config.yaml
n_layer: 16
positions: "rope"
init: "normal"
lr_mult_down: 1.5
MLP neurons of a small language model. Each row is named by its layer, matrix (down: output weights) and neuron, and shows model dimensions 32-159. Each number is 128 + 24 x the weight over its row's rms, rounded and kept within 0 to 255. Numbers have three digits each. A neuron's up and down rows have the sign that makes its largest values positive.
A block is one neuron, or neurons of one layer that tend to fire together. After each block is what it responds to, as a language model described it from the Wikipedia text at the highest values.

L2.down255:101157132103167136149142159126091115142124142125109115095177137140099156129164109111077133109125092132126140098119142132140103111146140157132094125156150100134084170145113134135134067099128169142100146153138143161149120109107108159137151114108140107119115132146099156126107104140131168105124135127143125121159138137150117114142121125175134152156077161110160115128136114135150100126108
L2.down348:160088139137107125130138157178149168173154130094107114166099126136105163118122145122108146140125091137109147144120171141155108086170153159130082134083121096131101141113122148117136113157154164097160132128166142087189155134162155158118129097109141145165131129133155107173102135156102150141140096199116161091101099140152116158152154071132154117116189111142151154097102119149102140161150
L2.down732:142118122133142126120081133157083171090129097116107128143103145181140104079114110156119113094067151145117162116133168120095115144116081130130115086084176107113080129108122120138136094096115101136157077116158151136113127111153140146152123124142126096079119089142117105118103095109132121144118134140192073187098111136127118140141065082123170123124126121132133137120172126131105119155132
L2.down1087:137121119123099130119102114115125128119152136094168143151160148136183159107112142156105121142126138115119168129120102159136127125103162164176138141080161089129085112101146142130074079144139136132125105158114165139134149146125106136155130146101167164132075149129121127105168136169078105132156133170144144126161116114142137109124125122118135103106131133153122122111172075122128152144170
Description: Word-final suffix pieces

L6.down36:127137139135127131143146139139136136118103184168166149113154152111106117131128131191123129131122127121141128112092114147073147129117129117143166107103124095127095104106180091178114186161134117140088093141107107081128163110134149133138130123082153129130107151130090104128093112135136155064121119126163113088119119113135154130111139119131091086168119144170098134126076108107101109151101
L6.down679:166129136108136137143122131121140130104090149109149146127136142139178122136101110107149164161131164156127122139147154154149124112125155149166152108139097114135103172123142090109067133109108125144127112088100122100136098132143127104093170119140103101151113131120180107145074195090118126139127130162162146139133095099139183103153137117131131142154101167099090105140141113121121110122109
L6.down712:148114151142159134142163112119138135162180076158113130128153130137106144134114130062153116129093145111144159074115122157148137110118101125103067093159112123156107081157126184121108133099098146079154126122170146139150103071107115154120186135132127118128154113093129143149095111152158129147146151094169110128143117115149134155145140110110133104159119106100129132159149125092110173173088
L6.down758:129145131128155146186113120121125105135118102138131130098091106122127142108111092151152089117133107084133127136115152130133124137149130146097128115116157108108128121152103143124158160092084152124183112151115159121167158104139103107145112152134130141179153150129128167143109130144099108126122099079093118106137133172146129126157119080088090132122136141142111119119117133103119147195093
L6.down808:148145094128146132118140114121124108157127104102070126117181175133109127177131137133156130118149155125117129119128106094119097143099143138087133107145130121157065096109140082174138131164124137126138159107138100175134124114127117093129141099175127195117125124137101109104135154123124105115103134135125119086121089111169142153107090101121112121097143154136109155147099101112130132153125
L6.down821:157135111113136164145130140115134127107070155134115123132154164114140144154140109087137139153134124167108125117146142127116117114098120128157156116142110137118109133101120155110085121121104121149124121131122135115092126120155136132132142123136143122161143116137149157149074176134136140110118112135131140145119076106127182128126142151111165149133113127105123126115124075151113118100110
L6.down1042:120110086062110109169100127144125107093164149145182138149153108117166135137141122119121090165122143156103138119130150122120095093134110124094125143140150173107129111163148099073132158108128099140141198157129159117117123123136103153130150150143131116117147137118156082124112150130179111141113147152131181136129124098117176096145123135111146145155119120148145139127140144121123191065107
L6.down1062:132132105107124150160168094148123125111160171171160167132095143113109156129132072119149092116074121094090136106157161150141149166140116130125160105107139130121129153144160101149107160087133096107109145116126165084132146096126134117130108099108115073093154127139125124140104118122100167123126154185133127177139112114162139144130164160194099155120089141091078133150114124121132153095174
Description: Section heading closers

L11.down244:127099139105135150142151134135118132141139158141124140104115154183120159075120126083130113134138121193173147128163114160088115148144154088126142133167139104118132168123122156163146139130124119093159137090108134141130154148134153121102103135144190140110157106144133139140077162187123106122102123140135115114122199148123170106124093179094121131178145094090110138144124141144131121104114
L11.down275:107142115107107152148124132115103102133119126151136154112107126139119113123158121096109067066074111137125089139115158162104145142119159123120134152081123170129140121089121189077143093127116121127129127094108152121125131154129120105138094127099161156114200130099115134133158128170129132156109159131146136153171138153136167084090089157138180103104139121109134158125165128136155143137097
Description: Paragraph-ending line breaks

L2.down256:125097129152154104163153144113138118145162153133140094098138170102121131158115149170121161141117148127116139126137127105179132095121131164142121135109133143132149117128120131116086153120091151111158145124112161093127071119122136144104114143128158101102163155122153191153105121155114121119133157072114108123119150115162108176118103140114148119129130126164103096128129145124132152132107
L2.down276:137112118140103104108141120106103118145132177110135104128146152166098122141140148166133128183151139103130164142120153093115086112163138184153129103151151103084129102165087199130132098120161160133135103115142078166162155126106138133144092122116128147133125129126114150160112091121113139129153131115124142163131120191130142131130110129067136155137107137116099151115126112095111109104132
L2.down554:140123154170130137145159168134113190106102137149121093128102136122124170138137160180120168080139126132134086099146147098175127111105091130158121121123132172112100142124101158129151155124063104136119150120133125119113150146140130118124122113098108124176087106148142131162162126147172130122140148145114149092119100110091077102129142168121111089129119124146125116140143139145115099086150
L2.down1022:099104152122163133125119106108106167130113109101161111099115146133159129157124128112104125106105141134159114162160115111124163138126120115143144168154084128117116092112123177119100104134126146144155142141155129123117095107133138160134143142138115160121156150110124165138089118115124136138127132140121115120154150177128140122088086133113146127118119136123098153115122092084139133127151
Description: Word-opening fragments

L6.down120:119104090130133107135145147127132143100111119149104136156098127117100107132113128172157122119159138168105130092110145165156091087162129163117136154073122111141148115107131095147160124111134135129138112112107136108145102136116138157121138170137174156141151154144107084124146139106147081105116132156128144156126110159125126142116075105126159118108164160089094145106087115112148122128129
L6.down295:118138072111197118145150112111187105137133177079103128112139108169158149158123121149108123112145123129123121111152123147137141128152159145153124157123141087144090145114114125133149136107081110154151123135141149138114146134152088133125135136118127100091148133129092126159149099126144152079118129148131096129086112125150122122145088129140115147113138114128157125150140064127135142120108
L6.down316:126131128135130120158136075170139189142164119118147116140194132119114125145128148134170062116108089161100142099170151173103152185140139134129090139167153105151104149114105148124116167119127102109124138148129124155107145150132104107126153122138143111097091119126100100135128129137093098147131110148115136136102150150099104157142147109130087154162123128091106119135141133167130117128129
L6.down319:102141061125139090114127127135112153105134136115124145099104159121056137123159143095163131167119159127148152087190136128138111139132133131100121145159095135114119155119160123142105105082143142126145115124130173184118113134131150131088152128119139120081117090143129100172113140138085102112117145118113134164141091122153141145093143177158126102123078123152123133127136146125159152098127
L6.down362:127117115141122140145115121098145184095119114118133110135123148126120119082075105164108121132117151113122110133152137083112103095143119149137111087107172114100128142107087096176119159107123138150103190132132134115102151096138135107143133135113154093162114154104122112108096119145107196134175152124099142089139127109131144116155104136138103108120102101117103121126126177116070135069139
L6.down749:117164129138048161135133146137122122125113151164126127170127126138117121144107133150128146143113149110106102147133107106146148124146170067089167136111130103176144171150125114125168151075100083124182176113159123120134165081158077120123133084132112114107111101130107116117156120091072159142146165160119087131122078148142112148122140111134135080160112134123162121181134155128115117108120
L6.down938:089140112077103140123120150114179097120110121097138159148115096145113147142092139151125079148100145142135157103122117135156126148131098141105120122126164101138149097135161124151138122183108129156072150139119124140123127115162091116141105104169105077131133151099138137171156105148116126174153180165158133109129138118106172173106125116132117119143158135084106141128141129135126135135135
L6.down1079:070122110098120129121106134095146160143134140095154140105103134138136112117127122124124141173102133123128147086155106171124122104170127148104098119142152122115109129145123128125153125095098122106136140132147109120089146128104109098112090104146137123126118118159121144112146119135107138110098140121137133133108147128162107150097151176146121093078123089105136147169115147104143138070122
Description: Institution name endings

L11.down114:112138093160157120134126170129158125113145120116159099100165130143128125106116136163160108162128118097146137145085146140134120097111128121157107160147154146146170154107104127098139163107129082116124150124130146167150106125140088136143129145132089150138126155191087135151126087139199134072116124103106118119104109124125115175135167088147135101116140121115124125146155124121097155162137
L11.down531:129183076128174131138117133161152143104105143141147099160086083106230113147098137146125142118154110133121114155136107130152100156089121122127152122123122089126125103108158087118123113135095119114154130142117173155108146158161186101097160133130137151122075151106128139148128097165159138152147130104131122167112146122109101149127119125122143125105090096071089213142151121127129142120154
Description: Institution name heads

L2.down29:089106129137132119108134126109080099127176176121106118115136138138148135134137127115116134133149105106128107124138152160133157107134114151103123124133092125055129116150128093129097179147089139083154160120098109130125108116173162145132108189076159149082085129159167142136134165135116105138164135122124146141139144145096163088163115134100111161114117124148070053129091080132161132155139
L2.down54:113130109159101157146126157152156130119133112120108154135100163096159120140143104115136142081119098105119164158131083137094136146097101135154137131147147216117108119148122129098124113082139104099096138118152138148154127164149101106110138117117129132168131133099127115087103128145107146168148174167108136157121148126151117137109104122101134126137184169061118071106111145100118168163104
L2.down161:126099109105129116126109138162134130147147104133142110089114116197134120120120144087084138143159120133098134142116092156140112162185138135132171098157100174098123123165119167103123146147121132149154122123112174147119122140083138135128106135077107150139129119111125151073192140141145157143152147160147109129126097124088155146116123136098143122132125185154148136120177148117094096141133
L2.down813:131128112100126091096096151117127188155111100112161130086130087125111114114122125100125115135140152121111155120082151129132097132141133088131105147143094120100146122148084116104135104189167125121124141107156124106141098153114104097141102158135093148120105120098090109137163161164137118153107139136087121169111141160126165146119104132174113184138146152161106143106104146127074169120123
Description: Word-continuation fragments

L6.down141:131101123121086171131136108129121145117135118116133111122141121113136144138184096117117123135093140125127162155116105126078108112136119129120148122120113085111134137089157119091144146107133146184161132141111111141115076144145110134144129124149149145114121165132094139149176150158154107088134112144123103097113103114108129146120130177061150142142118160131094146181159127122114135084180
L6.down375:092155152124103133123102124131120123110133109108137107150086092137170123101101129117154128135143134165111113123081134143099154120118171171137106112133140146141150125120135133138103101129165122139123134141108112120129151146196109157144128118131114130169091160139119132145137084106121103120105112137100067175141155080118137141163173145149137126124124167080109143118165101141141135130138
L6.down435:148177140166116091107111145054100141132108124125106160107144103086129111099150122147120113108155180152140132069083158143056141136124112127142132093144083137157099139114150111129116159173133140143116107125138149102140108112079132129124117156117140161122149091101131130118167125132123123127112114142116138102128135111084095122132156137096137122138148150132148147203099107150131105118133
L6.down767:109109143136122091088105158112089137094153100107145117151117148076144156179140120113138127130089111111128122097086091123109132127144109137161120104139105102156124143097135144148102114117116096125128083160163130150156073133151174165176140156160137183126134187114119122117159147089104124114098118147119133137089147109123153153148090128124104202114111100136101129126109117076086145152098
L6.down985:113139129151113125138117129129116078153137151174122110161154130125138144136151124112156120108113137124128126110139139133092132119107146106138108117110156091120122091144135175086103150123121101143120115169125112093119110111198149119104161149154158129088144079114136108096162133085130081128163122121119149128132194163097141136169168133109114129146144147152110142105116093113117122133082
L6.down986:145101093157094124099169092150135124130145102156152099155094161136124091090114162131095129143120114129089136130187133132122117123115067176144097128133113145109148120116119188125130140148093132143129120127131109147150165157154099152142109132151159165091119146146138094139134113142127130117098128131122108100125134112163123175119142130126103087156103111135202157128137156175154118084142
L6.down1071:162104115118127145105082145158152123150093116166142099165124155120125167110122090083126130104135124136157079137091122133132159121078162147121077144109115105096139175134117133121118147120169144147155157060125139108103085159124145166101098094110168128128159130145148145153142127156119086116115121163128095133140118136117111141139140165154102119166121123076126120111145155163154123159161
L6.down1081:100144154146123130133132094115122154092128129085189153126132155147161152125154148096126073171122151103127130143138152149092121132116123126107172103136136100082126161109163189118107061121146150156140150134111114066098181104123154136163108105116161144133099123132151092128142154129097143117145166119163080140121168136152097105129114147115163129174149122132139126077137091100123091136117
Description: Table and succession-box cells

L11.down4:171112119121133148111150146133173129155115114122139124121120109126102164177129173145138144138123139105146116140131125116130118135106107140215083119054131135150085097118153084107155171157126103125160100154127182144090117083132101126109145119142099156121107097144171173130143141160108090094098095117145161141147102129119103114148127085135099097096152109177129119123145106087152128119163
L11.down1045:134160116127107105126141162127126121132112108092162141111133123127155150119119118099153116101167121155136102082122152146130107147116135138116063136102112105143130104149136110127125119151090130118134097159126127147136129155129143125154124072135132150170114112113116155164160094113191134111106106093132150101106081109090191123122094123119120126098141131172134090120105127130143119062139
Description: Transitive verb endings

L11.down900:128131145137082123153104130124136135129181126145116125111104148126151114133122157124183103135113087120102139112141142168076153130139115109109149130154146121110082131159110114137063103154115163150097098147106129085151171124153102104127129155150165178147142149076141129124120171112110060125128145146134157091110112104118137119100126075149082175130157130093096145088092120118143155123130
L11.down1021:132119102167146134131189121160133119110116093132133133121123132068107139121129150173141147094125122142146161110109132147143113096115082122117134091126122106135132141160129072107137112129126105157120129143134144127124151114136107106122101134154171169141119174081138111148129172124131133140159134163154123094150098143127143163159108126100132089088132160082108145110101109115107121058148
Description: Clause-linking function words

L6.down518:073124122121127113104165137147171117074069134117155129116120159129093138081129097167138153133105138124105127140117122092147137073147131143120170124149159123126125132160118115138131095099127153143110168121151128129060144162170143099126130131146163137172141099125105150127152125134123092134133140147099136095077091140104158120144112149132126060140155162143109163143109083086163089146137
L6.down621:130129152139102106114117126145124075105124143093145127159140159073125138132133126152127136144110162127087161119136103134136135112136126106134109119101131120143136128168156090157112132142078112162140102130125188123179110156089116179137101157120084091151142098198121086144098131106155125090141133140141137188108121100150154132093160138152119114168103149123132117113137112129132115089136
L6.down742:177098108159131173133115146094136111174118132102151091107110116122111140139122108142083102148096098135147106097101152143182157114143147094080114153140141111099170138129110118146122143125139135111134103107156129110135146140126129132116118176118103107101154117148123103118126150152114175131106171095097106128127098115134102094150114117164156108168117121120141105138125138114107129127124
L6.down785:153125095125106156140123093102163103125136147108157123142157102089132137127140166082112126076096113148132118095146139151153121172075120142124142125119120113110141163153150098125132140071099107162116145105102143132142114123138117112103138141091108182143134108132099122139134140081101104099170182104147121125128128156145106157137116152161151138099108100107147145074113152112122117087141
L6.down852:139133165139124086146111111086091107112128173133161150131149141145173179131079116114133123110102145116091119142166107107112150126102112097128104099130131117170123134135127118143118102140157148101138126146177139142164120139153109162096125126113100121140097122146090131145129126073107131114137124133104157112120176108137111118141143124091108164131101104113121115124112123103098104145118
L6.down902:125119103154163083138149163178110106151123146120146133110135166119082152162108109106120123110136092107134139105144119157171131135138121157113150102147120141158111140176133136130158125132121169140106145122106116117104142129152180120138126165121118104106135108106127136117096155094122139130136148093115116138131148161150145168128084118111113144118098166115120103124094107110131160117097
L6.down942:131149163132124147100102149110142123136175109137111115113102110124100103139125091131153101180169134089136134130095157140109143067101146165118104145111164101150125148142162122142121133126141143119139129137140124150090165135117099130117122141156159113125142119079102153098120117157096111096123137123162169157098058142150095128124098119163153120135164140132161165152138061128133099125142
L6.down948:088178112113167134098137156122106132180117114106108114131157098156121140126102130101168107145115149135113118124164102163106111156146142150143133125145133112123138132174128105159083167105148140140131096148158143129163148131120097108135063110143100137152133192158112156162139144114099179112122169123176127123090100139154110137140113110112155128096149128149154133101088119128106143212127
Description: Mid-word subword pieces

L2.down302:095151113177111107110147111127167129138150125143087088122139117123153138178136086152106108183118131124084112134097121107116097100151125117104131122114163137133130141116162112157130118084154096096123169140127125164090149102123090101140132115132109136111098155159117110162120129115138127135167119156104146159090125140140146121190134145146102132154134138124143100170114107108133161105163
L2.down688:115152127095162121164150180123085115146132141142131140147154098138151152142115163137124173158112173135088101156150116125150177127131137153136142116155164088112159120121145151141119138119132145140120085142119119083149162132161096175099153103100126081128170142168130102157156145108152182095157106129132163106150091132114126131097148071121131145120108078164124103159104134121161116150106
L2.down868:115129166073162161127172172105146095102106105111117174165119133118122124086119118103102098137125154093126111132126114113139136127115128125130189086118194101094087124123144136088093122137124116099163103156132109107136146155144157167113098140163135136162108165111139102128114130157146102083140111126127121141157156101149124097095154116120126191129149152106085120110137125103127116106147
L2.down1053:110112130174139088158157128127108157100114106141105097153088131155118096143145155147102098165123130106101137110153110132123153177164127157155156116124171131158170116142153125133113117108154147131137152142119142133094119133141126099109094166116115085162143118123133121089121122131121142095173082143136125118125123144119096111092138115160109114124159103100140100157110116113115080070128
Description: Prepositions along and on

L6.down84:101122183167089130170095168088147116113147136117122088139128139118075184131137129102093159155113118156133163159133140123128121132106154123138135110104142151176181121145115114130173110155125133148096139154130132088124150120131120135149124082106086136143136131122107130138140126112148102113118106110080109154164152127150101131143151153074097091150125155149120092087113167154150114111134
L6.down112:095117140114108125162110111147109084133156098120141172154126110164105132113151147118156124142079125190107127165129086148112134137157153097124115125123165105113147138116127154167123133122101099129187164160108125136087131117132133090143136115148128148128121146168103146170075120133132096107122132130170129125134174130135123153118178110145138108124136144090124101188075141156186088176147
L6.down216:124172129116121142208124120140121118160086137128123166154144126083083147104126121115148130142098146101110112091139178112133171123077138165101145117115134131111149140124111128084158135117103130124082152113120104122144114149154096087119164131106075186100096120103127147103121112111142122161089139123151151129148143164120116117111135173156110126131078109121114131164149128117126137119104
L6.down365:135132169129119141148124126096122124101168120123120107148122175119151144141149144119138132159075149098097131140156119126151150091107144130107068170098138132141129134121135110111135177098080128164139172155140165141139138119106133141125136096102119099142118110124123137127156123150133154131143076109149118058112170144139099142148142165150159143138163083085102085177146127099123170107116
L6.down402:149137139129121153089147126082178150124104170076121158129141106085119112111112173157119125160163121156095139113128133105173136179118121172154151132163137099134112145149124102131132156099123141102085102105165107127145106119128146118113147146134120157121112121149092144077130115106089113121154103110178171131118138091122095132118087137145121121065139124117112086104102085119134101157169
L6.down627:150129133137132132115153164132130106135079134109079145131139132127139092141145126129114167104133145128122139095156082117154154100154136152115092118163137097083138184140134117127122132109156091143142124154161127092129176151119150155111163105118147125111151137091115140121110127122139082119100113113107090134118117094122149101150122160146119096097142120126141145170124087152156123126116
L6.down799:101105062077074142129175155144122104162112191088104130155115089143128188114167112142128163097112127122143126117101150140097089094105177140091151136057108097109105155133145137124098136122104130163094098113147093150118138124149108150138094106146145147091151141115138176115152140099106139161101138159147139131163141145103150146108147173141106140119139131113148130106160133142163105141123
L6.down1041:088158131145151129116125179183103134102137131124098117156140144136129127125119115144150079127102121097101089158164123128174139131153122134098153088150141103109144106137103119112094146179114158129149107189171174123192160163111136146119154108131087123131102072138105101134128146123171105084091109102121110096084129123145073127098124125130117128137099132140092100148138171139126104120156
Description: "Along" in "alongside"

L6.down88:106133175124135158122106095095097132132134146205117120172124086106117146126117122079120167147128130078089125144117127106122071135140104110128166157122162136127095180113161140109117104142088147159147161134122137146146146149125143120186108141117121119158151104124182107115118136147118139146147124105118135107123147120137118157125115095122181168131133151121127128092116082131114111181162
L6.down113:108149194110146159141128158170129151154140100153104146120122103134083132122143138140128101132075126090082105095123111154125127143127139127116090095113108115109084090142103099110116123108097155102119114179086163081173089119145157107117120174144111111114187113163096093148130094104142124147146120128132097175118135161129140090154111120133165117135105116150141134130108090142118130149103
L6.down157:117156154129096111150105118134137127101138112153133113098119095112099117160145129113138064154115117117095130126125137152110079142140110130109131108143085160078101155111149138152121177113079156168137145102083189143149118140088109129128092124120068135109135117120093094152166135122183151116159134128125080161141182131140085131110140127160112140143126147161103092117123139114100145139139
L6.down719:155106166161148126168120106090132147113126128118157154062104108129137109125129148148112110119119128144120084166089123159107141118127116135108111141121159136146109125156108118127144155115164117124108076154116165110129134168133122159136121146119122096134123095154127134124087112133144119152146164180108111141165083111108128159107094143117143144174188106139150123128104143142124166148165
L6.down897:145133100125114102130139076117145122168082095160110113123123153132119127120149176109125148132113123142093158094121140137110145158119114123124134110123088109134104126115144149110144163120120158144148139178149139126126116119115102152134131126125101155109150204149119121129144134114146142075152124127155120138142124128156070156166114132114150175144137115125122093133090077096095167151163
L6.down925:141109164167106131081139155121111152093162117098129155124124105157162106113161102113144119128133130175171173108133153147106091093096111106135172122148143142151125128113137109143133115141151117095142108118121126165121140149126079126177176117108162131126143109125120136152097148098116092117142138062113134168145136091105136129144139130120102163103122151179114113151103096109071138198173
L6.down961:113112173133123130112130100142131134122128126121156113127117165146120117098117138127139140133171128134114112152137110145127124104117139155068140110094160159169107131126150138121144110150120177092128191160121142091103167144132150106149161073148100119149139171112094098124124128138134130171125062154100116116140126078132146148137124130136138116125127123115100085127111149116128121142123
L6.down1060:113124103087124109130065126148157106129150104131085168099151107111154128176129130150126090090173123140146103172149147131138150106092095135101110139149121094136136082117128151145158116095142118132126121153123125153161134132151116146122108128128135118114115108118091089089129101113124113103121114118103124140094152114126146131136105103138139168129121154156138147098113136141126113152120
Description: Mid-word "ra" fragments

L11.down390:111132134129136127155143084183105141140149131134144127121102128113114146128104098111149167100084140070106095103107073078169115074097139132122148145124106138185071131143147160135119134166126155112120114108116129133143127116110085144087128163141134100135137107152149139130149152104121162157161097141105163123103152137124142118165084157073108119127143135110116126150158132126102160132107
L11.down673:141135117179111133150124130101132120077163179088150170124145106163130124139134103153096129114166094119102122127137124108099108108147151174109090098126153102086145089164110111099079135167154100149105155101130157155126144116132123124120123117139148108100097114093104160102144123141065137121130113090138135137127174121139162130113149108125096079113131083121134106135091129120084104135124
Description: Sports score second numbers

L2.down104:140145142123152142186106139140131082125100119139146089150120139142120098096100116139166155116123179135187082071106119107115102150128157129132097100108169166128151142142146166091145115134135143112142141142092162169143136112172154128151094123124145103148098107105103126127103126091088172127132110121110120143121124181142067120169129134138160100117110175136132147097145169092150128111094
L2.down471:139094160119110114140114134118127179140169121170131126149138116160093107101162104094161114139130102132127143112133089161145074153131121134120146162142093149161136078110086092157120141103101155116148136141133178152174134100138134149149130106098107067128152089109155140141119125152133128110118125127177145160106101136113156116128106168150143144188125125141105125149119112113144137155110
L2.down944:148123105117081118125093104138094149139149126101185103138164134084125167081149166142171128137097114114141105163133142126129116131122126149122141145130106135126113095151141092114132145096137145117118149164160144144161116100107118148144097103189126092158130100124133120134135170127125109104143126122145168153140130139104102112122127159129163083091107162161114144086120128125134092151169
L2.down962:103136115141107134163112131105099181099169129173168129078150114109104121118113104132092156189082088131137132114102142131121151061141165143161128152146124108079153145165137119159145116162121114129143130102160129127112159090148146168153155146138125128136119147098108105125105109132116142173121158185140099138111122107136117149140139142123109089113155135126104127106156117134130135066120
Description: Split-word second fragment

L6.down192:099167132151083126155163073134130092104074104109147101134137117097150099169125155129098126113147153118119110149109122135134108125146110123126092142110092168104131166164152089118098139134130166109151136104082110087138143140125167131112142121146148143129135179115123178139156148097103106139114133138093185126169151126119101145120129122141162101063110095149155128104137111088142118098107
L6.down324:100154122138139143111151169097088150131085086151186122164141145111161119143104169109134139137117112152133139046141113140137123128140099122125115119111117131097134121128127161122159124145089110120152116134159173135126107146097171145146123123118144121111113128151098123147137126109101129131118145185177142139137163099137152122117114107122101133100171128144146132107126070123151129144122
L6.down431:112137144164122153133152141106143105145105152116097156130103126091143136127132124096088127132095124132152160156118093118131127070163135141144100153163119108092096131092080141116085144119148096116073130087130143118132132117126135126174147101130144135124106142138148077143140158150141134177098184174120167157152168114153095122117124116113104128144129131082123136090141125117128111146116
L6.down467:108110101118116096135120122133141120157140099124146158125097118153087064137135126131120144133057138152147125134118146121157117095146125116121143129110093120114135122107122117125086130131140140128143132128153131117125127159112131127090130125098139165140163076136112104117107125128123138144136123107105148097113142158115135144094130122172128119112151143137169175105120108115102172111141
L6.down526:129142153087126084135139123118123132113098135151136167117104166143165151116126156115181142138101097081088110124138164147132141113157138123136138147145082119137151157115137151148119115134154135159104104121145104132153116113113100134105124139119148112104104120099132116110151068104144104148094155121094107096102104185066123121106150119136118168136123184108126122118144149130116097142088
L6.down580:127124117124141168135145082100143112166125104117145140136106106088137123147149112120124113149162142112094147108077135101151119180126129111127087065123106129072132132111106148148127125133167100141114092128124165170091113120149147127104139150135100099160106124143125131107056102118161160102164145158130095092143103129124124134136116125153107132141103149113140100146120149152111121115094
L6.down744:141131136154099142118168129151165146115110079060119134141145175129122154113144102132143185151098113128146137114140133150141119095151122166121119153100098179112140135148111133170151130136158131114140151163148137139129151138117187102134134196162103158154106112116129109098102119108133127137130136142133081140161134173126185134110121161152093141138101167131136127137089132121165102172155
L6.down891:144123154114098143108135084143083112097125085137157134094103114130119150126137125109104131102094133134154095117145106132129159108150123140174101146128099149144145114139143107094101100113123160099121102144144096137130146171156156128133106179112107131162133165107122079135135152124167110155146163127124117110096109114101116122142099121118134192083162142103153135116148146118125138119137
Description: Partitive "of"